config.yaml
n_layer: 26
d_model: 160
n_head: 5
n_kv_head: 1
head_dim: 32
d_mlp: 320
vocab_size: 1024
activation: "swiglu"
norm: "rmsnorm"
norm_place: "pre"
norm_eps: 1e-05
positions: "rope"
rope_base: 10000.0
rope_fraction: 1.0
qk_norm: true
attn_scale: 0.177
bias: "none"
tie_embeddings: false
parallel_block: false
init: "uniform"
init_std_qkv: 0.0447
init_std_o: 0.0447
init_std_up: 0.0447
init_std_down: 0.0316
optimizer: "muon_variant"
lr: 0.0149
lr_mult_o: 4.0
beta1: 0.95
lr_head: 0.00651
warmup_steps: 125
schedule: "wsd"
decay_fraction: 0.427
decay_shape: "linear"
final_lr_fraction: 0.05
batch_tokens: 8192
seq_len: 384
doc_mask: true
z_loss: 0.0001
train_tokens: 107200000
steps: 13086
dataset: "wikipedia_en"
MLP neurons of a small language model. Each row is named by its layer, matrix (down: output weights) and neuron, and shows model dimensions 32-127. Each number is 128 + 24 x the weight over its row's rms, rounded and kept within 0 to 255. Numbers have three digits each. A neuron's up and down rows have the sign that makes its largest values positive.
After each neuron's rows, "fires before" lists the tokens most often just after its 100 highest values on Wikipedia text that the model never trained on.

L11.down108:148127142140152139146125152174141144098135101119102092146119130120112116088120117117096132150111118117139131109161125187158117132125120083152135129138139136136133150123148110099121106111137116166137125165095150138136157161152122124119166128145163095138125132123134124124109145158090069117
fires before: "p", "mer", "b", "m", "ment"

L4.down143:125139154139105116125099125135113113129127140170170104125145082138148139172166138130109124133108137138143142093142161129097153129155115114138078113099137118098136135125166145125155094135155100144103137155145167149117086098112101136104109158141107119125117140111115122153126179108165135148
fires before: "er", "ing", "ten", "rict", "ic", "rib"

L4.down129:083126169168144087125087153083126114142131131146156158115137105148129155146114148109201135113137116164146165116118111127097138113140141081122136114110126111123105173150182102134115127081144111141116131123119135132121103116146141136123154144126133129126158104095140142131149140131093143174
fires before: "ow", "ort", "ip", "own"

L9.down214:113110168136102110085092085146109126139090100106134147116167102107105116129123086110131144169146101119132128107179120184114164141138137075115191143155135136150144130118113125171132139169154128165124123149113148141095171117117110079135140122140119103099114113102108096125150132141140114108
fires before: "y", "ished", "-", "ic", " of", "c"

L5.down156:139117077129144141167079132136103130145102155175120128126171165123120144126096135140132140120169082123158151111117108112156126114142118137158131116122139125104090156124117093092136150105136105152085131165094125130114134135169111153116149124124096147133077081148099138127118096124127165109
fires before: "v", "c", "m", "p", "-", "ter"

L8.down91:110138126121135089158117087146101144163147103118122144133116117124119075084130140100160134136177133077118147154104135139110160121148156133098114140125134133131095093113168129116137119125134088152151122126166131183114135105119155138111123142121155128086189084103147096108126101141140102123
fires before: "il", "le", "y", "our", "ot"

L15.down136:154096141138123133143159116122150134087054093135131158126113188122123097112119140179166090141120079131152127151152155128155153128149124153137120136148136105203136135150127068132093143128114082147120124096135129093106125128148070116084147160089128106155125148145149121142090155117137148120
fires before: "ement", "er", "es", "ing", "and", "ers"

L17.down288:087117165115135094176111139117108136155107108151146136127136125147135120125113100100123133097171153148115141163093126171148101108162133112123096061149121115121156129136126124156152120087107120144099126173121141151132092106157144114153149158100139111159111144121165170092144128127136168147
fires before: "ow", "ort", "all", "ip", "ut", "ield"

L19.down69:103136099125176135090166136103105092122122118067133146162126087121193088152109116129148150100122178159094132143126144123123148118107106111137142143113083143120161180128169121141153127135115119113138149147126075131147146090131122190117140140174114140121139104128150176137143159095096162116
fires before: ".", "ad", "th", ",", " -", "ow"

L19.down261:165157142111139149149156155149113204120181123101147122114129136154111140161127145151151090130111101144141139164101131158128127127111106138085143116097134134131122113108140136129118118094161105136110097146099099171169161125175112104132136136102108117122098133146148174118144111081117117169
fires before: "ay", "ace", "and", "oup", "at", "ant"

L4.down75:168132170153127150118072127155145120123132110135134174139170128147080101124121126154150121155097103155153131152144121111165144101131172080133103106103083116170140169125118150096097150146105096123145147137079120100148121125129130074110126161119109153095115129144087085126098131161102131111
fires before: "ist", "y", "ical", ","

L21.down98:129136112168103153168082124164165174112167100132109129131146092111136085101089163165109161113143146135118152145143147108113147096156132113132147185080106134117081134111100140114130119147115102119095124159138140180108118149149125107143127117166088124127117146169188112139089095107141139123
fires before: "t", "ts", "ct", "n", "ction", "k"

L6.down222:145125143117142142151165123113158158093137104135119105126141128191118157084111121141113128182149140138174155124117116107155150133080156114109171142133113152116127112166158139128077130106144114200098167130113111136124136141143104122113148117132104135150106144156176107137105110134106127139
fires before: "p", "ed", "mer", "b", "ing", "ment"

L12.down63:138148160126115149151122108159113173153155141177139114108181129131090172135127150134109168110150156120138100124119143118131177149151107112101113130111152137144147130115176136132175178112116167154118065130092134133127101161141098122102126126148136146108124114132134121138114165151104086138
fires before: "ial", "ed", "us", " as", " by"

L23.down133:105106166134116147092148180168164121132099147151151121154161148187142116122175113168139107130181118169115124153118099110148124160129114117117123121116145128083106118135149159116157140120102125134183106158139116149132141182121119110097095109114155109128123133134148131107086159112133138077
fires before: "en", "ish", "ens", "ent", "ing"

L14.down172:115113152127122145113125166153131171092112082116105132100140140144153176133140090146137109096123138143188135083166113207181156108133138127114140136131128145137178144121127108126157092137102108148113161132095131122123106144139113146115133134137124138135124125146158138138096139156064065148
fires before: "b", "ed", "p", "mer", "an"

L4.down206:139093140156127154098133120111103103132102142133110130124114125156092130124128125147113175156111099120126183145142099134108096084117155104153121113134126122099094138177118143111141137162159172106134113137148135100131113126144108174154131105156164108147114147100125131099093149145131033156
fires before: "l", "et", "ro", "land", "oin"

L3.down145:136089120104152144150091156087112081115105131132107099117174100141164126122123151218116130138164170137134137116142133122144102166112112071173131138156121142125156127093140142142155110100121164152122136122136167135147130132122099145160142140076142127154098125103154111140161154101147083144
fires before: "it", "t", "ion", "c", "ice", "s"

L7.down134:137145134145107119112101131112098116143144133163131103126133087134120147112159132108151143144088113161109106088171110150145106109131080103131125120155139132171100135145162094174154142125149129137127106138120166120108125131102159100153183131163143112126128132105109129192171147091111096148
fires before: "y", " of", "ic", "n", "s"

L7.down94:078115135127135112126107147154141127140135120140139111154133054145124127106142156161077161119144126149139153110128076135105145106150202106159176114137128124163147178141151124138115113117135100156107153139122120148110100150137129079147105112151130135190145107123113135139135078168090119112
fires before: "m", "d", "v", "l", "port", "j"

L9.down183:097136144170156166126087163138162099121110121148152118083098098170124105145142118137105153155107143120138178102113115175153156105122095121140131125130170113118134155133113156119092161147114142145127114130112127127122121098110155102122173140133113128187146134104150139153089148126092101117
fires before: "l", "land", "ine", "s", "le", "ec"

L9.down270:113138122141103153099128161137114119105097112075141171118123132139142114122116132139166114128099117128152137112106103163140112130076133100133119120145108114163079137165152104087169138093117158163138120112085143119118125140123152098128130139183140060112169128133127129082131161087138134213
fires before: "op", "ace", "as", "an", "et"

L4.down265:102123109161113120137113146136149179144149133093129152103152151164150118129094130104120138129110123182150172147109142170125115130152120108114161109128138133131131082153095130149127124178144157117134101111150131163121096097082101179115133129154149106106172085110144126133203120129147089114
fires before: "le", "lect", "um", "our", "om", "al"

L21.down123:135163150157118142099124128137155144162136141129093119125180143105145136074108118134133137110144130146173154125102125104144142091159122130076126107125161125070137139085119136129128117109096119119202110174089136128137133135154179116125138116108110101147112138119124113133116119126107096126
fires before: "ever", "ing", "ed", "th", "ess"

L3.down15:170128161134141109106149112136075133163144120143157118127104132170125117122136128108086123153125139125165136133138150108082150149143129111102137111148132154155117156121188138101165119089152123165111139155113148127143088110102136110135154133117158103094103157090117118136116131104180151146
fires before: " the", ",", "rict", " ret", "rib"

L6.down247:076131132118132099079121090133158116123131164124111149110138152114120108147143125167134104138123146118126130144089094142119118133099156105130138118095156125126077115102130159109109103124104109162074112102166138123090147092114109122102133091123113091068119145159129139099148102100119105091
fires before: "ild", "il", "y", "d", " to"

L19.down62:143147113149122124129126137146088166151121115132144147132120096095121110133132111119072162136164171107099101133157177173087131131071088132131134148109123109142129177117117211127121094122144117092127164096118164129138111111158159083123132177151074142131132126152107128143086110101097117170
fires before: "er", "r", "ers", "ered"

L18.down294:122149111105134097133173158182132118160093126141094134142145108144132127127159121118134154158126157126141122097107128089145137140125162136137097135163125141167115135157126123118155111164140115162144087122177122148161122111165125095172159099181120137135133161047121142114142116109156152129
fires before: "port", "p", "v", "duc", "il", "ul"

L11.down33:139140144128119153151102141138116129128160131086163108161166125178168152100162170153165161146183147160165132145126118111153155120089140125132173114107186135118079114152134131134111113152108104152137116132101116118120109158133142090149158123143159110150124106119139154119104143146127111156
fires before: "v", "ced", "m", "p", "l", "g"

L9.down195:080167126159133101157101147102127153123133114065076142125134143143142097134127134130142105113145103137152170134105106142099126109146117116106145115121123104106111097146115152113130121198133145130131102125144127208142125089122114187108134131116201123120137101135115117137140117099128131112
fires before: "le", "lect", "our", "um", "om"

L4.down164:153156146154120119132117123149096190087136111103152122142107149119084116143109136118095109118125107154109135111126145130097131157120115118121105118042134121131152106084151150064127113104144125148148148158129136119131139163142142095139131154096154128133107127144157138122184106106123130152
fires before: "ay", "ace", "ac", "ain", "at", "ant"

L4.down60:123094148175124072103110169109091099142157135147103156085119135200176153162165145159111108158130094159115160120149107180135119171143115123152131142140140111127159131126134143133119138110087140109110091138131183148150147130114133130103125119133158136142118131145155135123131170137163153124
fires before: "n", "ther", "ne", "l", "'", "s"

L4.down299:072109159159172100118125122150153172144129083123155128113145151120134132082105088159118095105134070158134129120120126144115130098131143083115128150120120154155123122134132123116112108125072091099162117156080154172147143119161086092089121125144140093155135139106119113156123106120173122106
fires before: "or", "i", "re", "t", "at", "a"

L4.down213:190104101148152112157163128147094110108133124095163142140132157134117128154118150141122155120114156113153143138134144133103150095130103137116144142137146155113092136120132147116116111128098072144160114149116176177124102095149137138109161172124101109136130149064086124102146108147135119102
fires before: " States", " K", " Y", " J"

L22.down258:128110139164141135126114132145109176135146108117109108111115145112129134110117123170136118129089142102133154101131119090161141129160104130129113100106132089155169188146122152091090159158114107121142105139119126170119119116127116113103132120114121142164165058158171145152127098151191128131
fires before: "y", "io", "ied", "ies", "ents", "i"

L10.down141:095129148103105105115102162153137136111106107105143195117168144162096101095154147158120147183087126158140140154122137123148127119148171160144129095108128081142118155154133146086117108127142146117157090127110117166115108164139136123143156170154139150087073125148105111121131099133144127143
fires before: "y", "ist", "al", "ity", "ical", "n"

L7.down288:133126151168131159123142148105148149156144144132124162115161081149095162152154106146129160132098138108130128147124100148169126136109145121133133125138141136157088128177125125144095107153140149159141095125122161146117149160162139078161148126105115094115135118129186135163124144130085109148
fires before: "y", " of", "ic", "s"

L3.down23:132111110128138077148154136099141124111074083126158129135131150144171141132143088137147076194089129089106168117112141102163133152142133111125125124137124123112075124127139097064155161155141122159142130122118173121118126129137112105139114131132142118132144142136112152130123104098155076167
fires before: "out", "et", "al", "le", "as", "ent"

L7.down270:173083135100135171158122167095129114129109100158116130134142108139161129133116150196084133171162172160147145111120116107140124171114127067136134154121102133146126142102120134135156088132123134167112112127150170112137119132115093122169098116049139113154085088109149122120159126101153086123
fires before: "it", "t", "ion", "c", "re", "s"

L3.down314:155121136117140133139067137143087143123114132121088125138113113128162142117144094125137134148176114106150095113127125127120167141104129074127213123109097139154133159118141122103126148152116109146139101101119168128147110119108141119100159115094137126141098103146105096091110127170096163164
fires before: "-", " "

L21.down8:116136104125153118129096131081109156151152109105145092161140113121082120144143125167093130121088147128125118132101133136117185116113108122133120141102169115119109158147118113138112120065136134158159118153083147139110130157125127096133139116116104133109171102102130154109153132109117135158
fires before: "==\n", " |", " l", "al", "==\n\n"

L3.down238:136122161175137082117137143152145138096180118134135158147103139108129160140082131149084125121104139158104115163146120131092154113101129116107107085092145133119101089107155116082150136101164127067148122189125136117141100131144110103114090141117096136121125122151166125130130109170102113164
fires before: "ace", "ay", "at", "ain", "ant", "ann"

L4.down305:104105157151138112192096112101101155133128123121177142072130099090093116131095153139161153086134138133116172137090144120140111181118122064140095111107111101138131157112132122105139133119097134126116110079124144112162133157134164089118105115113171074153113125116148136129139098142141158093
fires before: "ow", "ort", "ub", "ip"

L11.down14:139123179141137123190130142107138123131185095141115146118121147115122088193153171102126110121163132157152145100094123129136132157136138113114130109110093138113105148149132129094109142134155114139116138116089143128089131133141133141127178163125142112126133134120142123167170140125200125142
fires before: "es", "al", "e", "a", "out"

L15.down303:128194113135121162146108129141093123182149097123113075138174136120179172118115124115120123162131158119138132125121098134164107179139096143125128125097110101093128139104132121126135140114137107141126118123138149175111088149108132097101125166158139146113115132121103109095122089121115113144
fires before: "c", "od", "it", "pl", "e", "p"

L19.down236:173132103148135153155103104116141140099132107073164154116167152078100125130131149172158145096156149134133120123162132143105134123155157117101117133096139118107123138116149135094147147163167102144157105137128126108145113117070125131080089153118127087177121121159121141093123185122158109122
fires before: "ies", "i", "T", "c", "ury", " time"

L10.down195:070117162120120075189096156081129148125143110119116153124098079147113120127090122111160133124174113138122130108121105143131083112140160116114125098105134107158098191159175140167145125136102127157100121130080172114130095107135165108112116095081151090126152146133155105100145136138087150159
fires before: "ow", "ort", "ip", "a", "ield"

L8.down0:135144150154083173166138084151096130159112133123146114138154109143109133147129154119099148127152177112130163156145143135082156152115112124123148163186151096139137129122165150103122146137148118162134100147135168135114082131099096098109122164140108124116145101115108118158087141136161139159
fires before: "ory", "ing", "er", "or", "ten", "en"

L6.down6:129137128090122094117148137108114138140115148169088163115121097133139130148168118167110153170164067169130110121126099137132123132116151130119109129083145127110137101120115171127117130164145130137120166139152152129164121149109127126140151140125136101137170115123153106152114094138172122130
fires before: "ed", "e", "an", "ers", "a"

L8.down165:107137155105139084102082101129117109137112106148121130130105139179189133111126134142107133154107134127170124095164132122110187132093154113128184138109118127165146137109150123136106127106150120157115125156118097145102138111118161116122143134089125098150145108151110143104105120113110093101
fires before: "t", "st", "v", "f", "c", "n"

L9.down284:106088158150147103159084125105118117142139141117163159146135094165123132108116112132171121071139168173114166108137135129127118115158145077141120133116095076099111184144162106142116121128117100134137150126135167158122112114139134141102089123092147088159098109098162143073144133138118143147
fires before: "ow", "ort", "own", "ip", "ut", " ret"

L6.down312:099145109121124106083145153098114120164150095133118093132114104135116137093130140173118141120121158132191125096112091105148109115148162102136131096099133123151112146111128130161153089108112123166146142099117135133145095187154176098140139110133093129174147058177116087115131125151093104134
fires before: "ing", "s", "l", " of", "port"

L5.down263:168123123125134088117105121157128154115127117151108138113153131152127096130122084166106115144040113130145109156130109095164139140132148159169140128136100093157154123111150168094122132115124084128142155102084117069086140138116177111124125157121130144151095156145095131115087144165092145147
fires before: "y", "ist", "ic", "ical", "ican", "n"

L2.down248:113137142108133117174142100156091109105082138118134172105086147122114141177130129144131131112113106126154140166128109170158168094128147117137120142176122139176125157114136114110149101143135100131151108194132152119099091120118142161085166144134083116102151147106085141129151141135151131137
fires before: " States", "ame", " K", "a"

L9.down175:154103096102133116160173181118106129133145115148149162133090170184135152156116126127139116133109140108129121146157086145111109095129118119148162129133137112163117180138116174122096135130167112118144097148123138131124115094134162125108188143127117093144066127076101107118149133105133159129
fires before: " States", "k", " K"

L7.down66:146136148178132135114163148119108109118115114109128130134109118169133107091095160139119150150122077147117177109086079144109133119149150127181121134153176111139101151172146138165103132136135114138112128144154169074091146128135113104110141114163124139143084134091153109129085134163121100157
fires before: "l", "oin", "ro", "e", "ine", "land"

L12.down174:174093139121141128118108130125162115138116088121129122133126170168179130146121124153128148109142099133155135121116115109171084142101141144112136133103124115157137129128140172092136130141155115143144130096129162119132134147179154132127123141149120086148155154123137123107101123164100125146
fires before: "ague", "g", "is", "z"

L5.down257:099137101164136134124070125161128177104132110052149139146135123144156152143069151112146124139112139184120150147140165135147110120178156088119138140139144104137156151128163146104124115128128137149104099103139114184135151098140166160130111105106158092089140116130131138129155107124152121140
fires before: "le", " he", " the", " it", "om", "um"

L6.down248:119105121155146124152142156166115137106132115114152128083147141130114213166106138145164135116130135157159123151161130117115172137097136112100151113155156106126122144116132116121129121128152145104134138155166135134113078138123121111099132139168053062133142134124121122092114122135104173147
fires before: " States", "ip", "ubl", " K", "ublic"

L6.down67:124118065176128149160103138148132135154092140131126147146161149140126100145153105182141143117111123119128151148051102096137108125123088121218146145130134153118117137158136133120100133120143100122101196130117144138093142150130116188129130096157110133114117113116121143107152150116105122115
fires before: "c", "k", "ce", "pl", "ch", "p"

L5.down55:134157146158150121131115136123103196100150100119188162111139140163100125137111147140112112151103126153130142095112117166102149168112085084102102146110128141112125126081178102132121125103122111141110132140102131173174115171144150100141133145115133097114121103163154141105163133096115123173
fires before: "ace", "ass", "ann", "ant"

L5.down224:143113116132127086158109086168094123128150092128147114145116160126129076161110121133134119103178170086134129148077125174103148120117140112146140123148136149139072170097126104129110111143153093108154126154161148129106134092104119115110126127147117111104127151122091106096143097150173126120
fires before: " States", " been", " a", " K"

L22.down274:099134099168154158140142107136119151108112154115138126149129124084111149101120147160194115139100130137175156116111167144126104143155147106122142124123110128137119144122172178118102110155152100134142139136164110157122104156118133132112100130142124110155153105150123083134136126136128126101
fires before: "i", "raph"

L8.down204:167158144095141129144075127127122127149084129144127138114151107097120126114125156116143140136088157151120126160126141162119111174094094119141160142162153141141131157174113100150156122110106131127133123084133148131131153141121122129190131147154132097096172099131140094141133150151117077140
fires before: "n", "ic", "s", "ity", "e"

L4.down117:173134176137143160152182157158160136082105159122081156119121135164147149139087126164122123177152123162150143114116139152171123113115124088093122159126129115130145134143151105100128084114123151159084100135142138101103131140164112126113174105143106138109105122131125109113121114108106146132
fires before: "p", "b", "mer", "f", "ment"

L8.down76:128134103175151090139152107136081146106160113107143144114107131124084126153097078124103083145138106121125133126137109130120118109115131130090118146099147178157113146144153159146157114131062131098135185154143150162152104148122142122105125120143155142149161158137101136099154082106132104120
fires before: "ow", "ort", "a", "re", "ig", "ah"

L3.down233:117096112115114163159186118090148090121131139145075141111141133137115142145112186207109089121150165148095124103156162119103117163145138080116147124157096104094133132122104147116140139155112139174131112158163153134145159106131113101124152120093145142145101075106100156139188145111113134119
fires before: "it", "t", "ion", "c", "s"

L14.down155:171108183130117143131103151105131149144193108147100112157141096118096131142124142117127139141143160138097184103091146118162152154126141147167107102105114137130146113137128113123096106131141136158133154164110128141117140132130152137108155169125092157120084129148109139157149074145150123148
fires before: "al", "pe", "b", "p", "out", "ow"

L4.down122:097086131159115135114124150103110108112110143150138125139146132145138112152166112181125120107157124156137181127137088146136110112137159132141152152122166083143097169130119145117129146144170156139123082140125137117132106131166134085107120082144168169153159122082162127104105125139128134155
fires before: "l", "n", "ly", "land", "ine", "ne"

L8.down4:080200120135139135135153129106110142131116121079124120133170103186119109145153097187092152142150153165112100133093119129119140141122139113117157137142104137113143101115159138115155082142121110112174155143154147149119137111083142169105142124092123113126130147107124128093100129109160127110
fires before: " |", "A", "C"

L3.down10:091095095146137095155132080161143128121116122156088146101138137167152143144140116144110130114140099129151127144153123158118166118099108088117106120137144138122093101079135122145134128111142112159141096142197116123081107069120111126060116137092108115106192175120130140141161136116114107110
fires before: " States", "ild", "il", "y", " K"

L2.down241:149104112132094065115147136161069133165143151119095097132131155171174125159202125089132146097163109140175108125120112112198108083106126142124190131157129132145125134144149164125119159126110124114095159094086180148093161157141157133115110141121134132144140133144177119129121136114122126139
fires before: "ague", "g", "h", "e", "ft"

L6.down124:124112145156134063134118132134116147106152113136115113132120178142051133155103163155149109151134157144145154140147095133111131136117116108129129154122117143156152083154126098124148132155166135126160104119114091146157115164123158116135124127103121132105180122158111113170132139114129140123
fires before: "t", "ed", " as", "ing"

L19.down176:149170138156140141155125117151123173120127122115143137147128162113134189099099151120110146162144146145145068102091142156149181110137147120120190147106133181143130129094095160130106149133080109146153139104106144145125127107141180146123150132125114106118118110134095121102123127149102098197
fires before: "ed", "s", "ing"

L5.down64:149147146102120119133148130125123114168121139122126138130120106141138132130150157147103114165152127115143144107140105114197137168127146123082165134089118163134133117125141135144149138134169122120110158130118164131132104161106142132143158168125139151140141156125093106110107128169111102164
fires before: "it", "ed", "e", "es", "l"

L9.down78:131115161134144103125130119136126135131114119146159122165133148116066122110114113132153106189125156122146131109139144085107145130142122099126094108171134082158120143127148121116153120126152141105138138161102132147158132074143120130149153124090155131102116092115117104123118159081103116143
fires before: "s", "all", "ly", "ed", "ance", "er"

L12.down45:157138125092158139158135118172136159112168144119079110131147126124103149149111111122120112128115165103144114139123129098132117157122103119065173148141194134167145155146151171110116156144132121120117101126116118088110101142136102148197168176148131163106156133154173154137125111091048125097
fires before: " as", "ce", "cess", "ow", " by", " to"

L12.down89:144133142139152125126148110118133176131142172127070138119144152173142189125117099132130155170119123125145147140175077167127129153100176161101138107115130165133103113138125118143131136134130129102133156109086188099150120080165111120112165164168116147143138079115143131122113121099151113142
fires before: "port", "eral", "ther", "p", "or", "ed"

L22.down149:109130112110166078141132103137131162146111092123111088168141107206101175195130155138127151142120158124157121124137104096132138126148153117120117065174124162135127108138160163096180144194158140126123150153093133145102136113115170134142112123109147130111155095110133118106135125101131127082
fires before: "ed", "ab"

L9.down232:137121113138139059173126105164096134097149135106116148127122151126100144156106154143171136146143167120165151123166128146137140084116140116168123121138145149169107114110138102162114121162131116133158100170144157121087104114133144132092191170151129111136165144050113125102154099144135165107
fires before: " States", " K", "hip"

L5.down273:129079151120121174193131154112129127116105107161126120121183089159161122122114167205120135150155157142148147114146126139153125175108131065152143142152116131127150130103138141140151107135112140185140120135153171124166109150140115135132136125075137111154122096130136146123151139134121129123
fires before: "it", "t", "ion", "c", "ice", "s"

L14.down234:127109125154137159104119154183125113159115113120116100103106119161149115128146136125122139145142119116160162144142116160057127156157107140130168152155071144121111123142131141139113094140127119120134128094091169118148125188121140123117155140136125157140098119122132144111163122127166065139
fires before: "if", "re", "g", "ed", "v", "ren"

L2.down245:172143136133141121154158158165073138169119140103096125108091111175109114149156123139132152133158131136123149162156095111150102131094114120157185129145106153147131120159137142129128143108115128129102141097107166125108152138120162141097163146110104122146123155126138119118147117130122110152
fires before: "ague", "g", "ft", "an", "ec", "ace"

L22.down165:150119083118149129139091123166104111100149164136152152138110125137124118168114097087116083131140095129128118133079113146120127129121145134147153109118136145141137153098142109140108140136130129138135134094132148122090147161187149146154122095103110118103129137133119108118073089096100064137
fires before: "m", "W", "j", "E"

L19.down83:133137095112133151145136144091166143111083136148075148119125093116130102153164150075171126162124197146133110120135109179126160120158113136122130141117104155179129150122130143134165183152094130100145193135105130087124113098119086146121163173133122120133149109110125136136139111130107170149
fires before: ",", "\n", ".", " |", "\n\n", ".\n\n"

L7.down45:208132184127152073098110110137104120134116156113122116133098106101144120124133139149105128111078150158122143137140090111154153152200121093165115129118161128136157161158129099089132130128140128161114109131116119154139147130114154132085157136142175093140126105120128121119150116151103139129
fires before: "n", "t", "s", "c", " "

L6.down43:109122171108121111116171112100142100139142140092117119176133126132125139137144134197120133114118102159062195114094098119125086125158160142158154137154111112169160108150135138107117121152101096090140117138125144138131182089138137152102165134117159141093137122092111152107121129108154132164
fires before: " |", "A", "C", " ("

L9.down306:093172125126122083142101082150169158132110093127114151110173119088130126136135128132135094090149135111105127142117091162150129130085123112112131098091141093097068154118131132108124137091124110122103121138143113094120131078155098130133110097137111114143138112123113126097118163131117104096
fires before: "ild", "il", "in", "al", "ro", "ar"

L8.down241:141136167156110099132072173082102106138117131093106127133125095119156118176119170177136139104123152132169136113121120120119163111126104103109159104106094159153116136128116102118132154163162111137126131106112185124066099148118140135124179118143211143152128116126115133127156125160170153161
fires before: "-", "ed", "e", "ing", "ual", "es"

L11.down80:179094140100113103133107147129120138113126124158157131153104114145150115136106110119134117124082136157123133140143103147148197134166155099181154110093145145173106140102130075123151147127124133135148114148152126119146120141142129115090118105113154061186111114133144120106102155162128144110
fires before: "n", "s", "t", " ", " Com"

L7.down171:091145131144117119081135139116142113120140108102129110153162128156146151141121149190140126115178113144151134106124067102129113133122132063131135095138100085137125138118161168133151102108101132187132081121153130130092127210133162126141150132172148106170134122133135100145129113148126115120
fires before: "p", "port", "l", "m", "ag", "age"

L15.down167:142134102143120122183155155080158089109126082112101093147099127110102175161122158169144134135134143160124110089123136156150163146073152142114087095086133124142160112145146157162106099127101132133093169150135102155147123140137110108117129118127124151121112124135200110107117161158097137138
fires before: "es", "e", "ed", "ing", "l"

L3.down152:099150120146114132110117152141109178141166098121105143103125148156173124137116146120170102109160137172161144126107116134087116089163124093103153141121125159119105109157113150109149110186108159140138099127155153181131093150115138157112123135147182096104163098136129127147176153089118109109
fires before: "bum", "ong", "le", "lect", "-"

L12.down42:124146193126128160167179121103153133110132105093101164128137149130122113084121144172172099135141152156173108163188153129089113157173132111132169150123167112161116095097132150099114121137126096103166095122128138137124121109127119111132132127143135130136100129131150107141153158151125104152
fires before: "ish", "olog", "er", "ing", "ical"

L2.down10:138131144137142136124091142164107090133072110118082154118120097131144147096180094138147134121193152102146110103149132130136169158124143101143175127148101142133181113125146117159114121176097137132086079122104131147137104145138115107128172100081116112106112095136110106109114131150135142153
fires before: "-", "|"

L19.down139:166154143142107141174126164152123143139131143126089145090120117158143179163130091139122149185124162130096138113138143126121120151095117121150097171133154134153096121142144127136115158141142119142133127110140175108131068074142137086145134165144121177106138147134152137120128149092147130160
fires before: "port", "er", "p", "ers", "il"

L5.down96:122151157155161102133075149070097110141200103123139156109095109162124138118098128116173142120155142147138118126129125090107125143100187075102127105098162101140114164112161122134106156116125115112130145129108159141156097108132155127157144125104109123068125109122136118086148093126102111159
fires before: "ow", "ort", "ip", "ield", "ut", "op"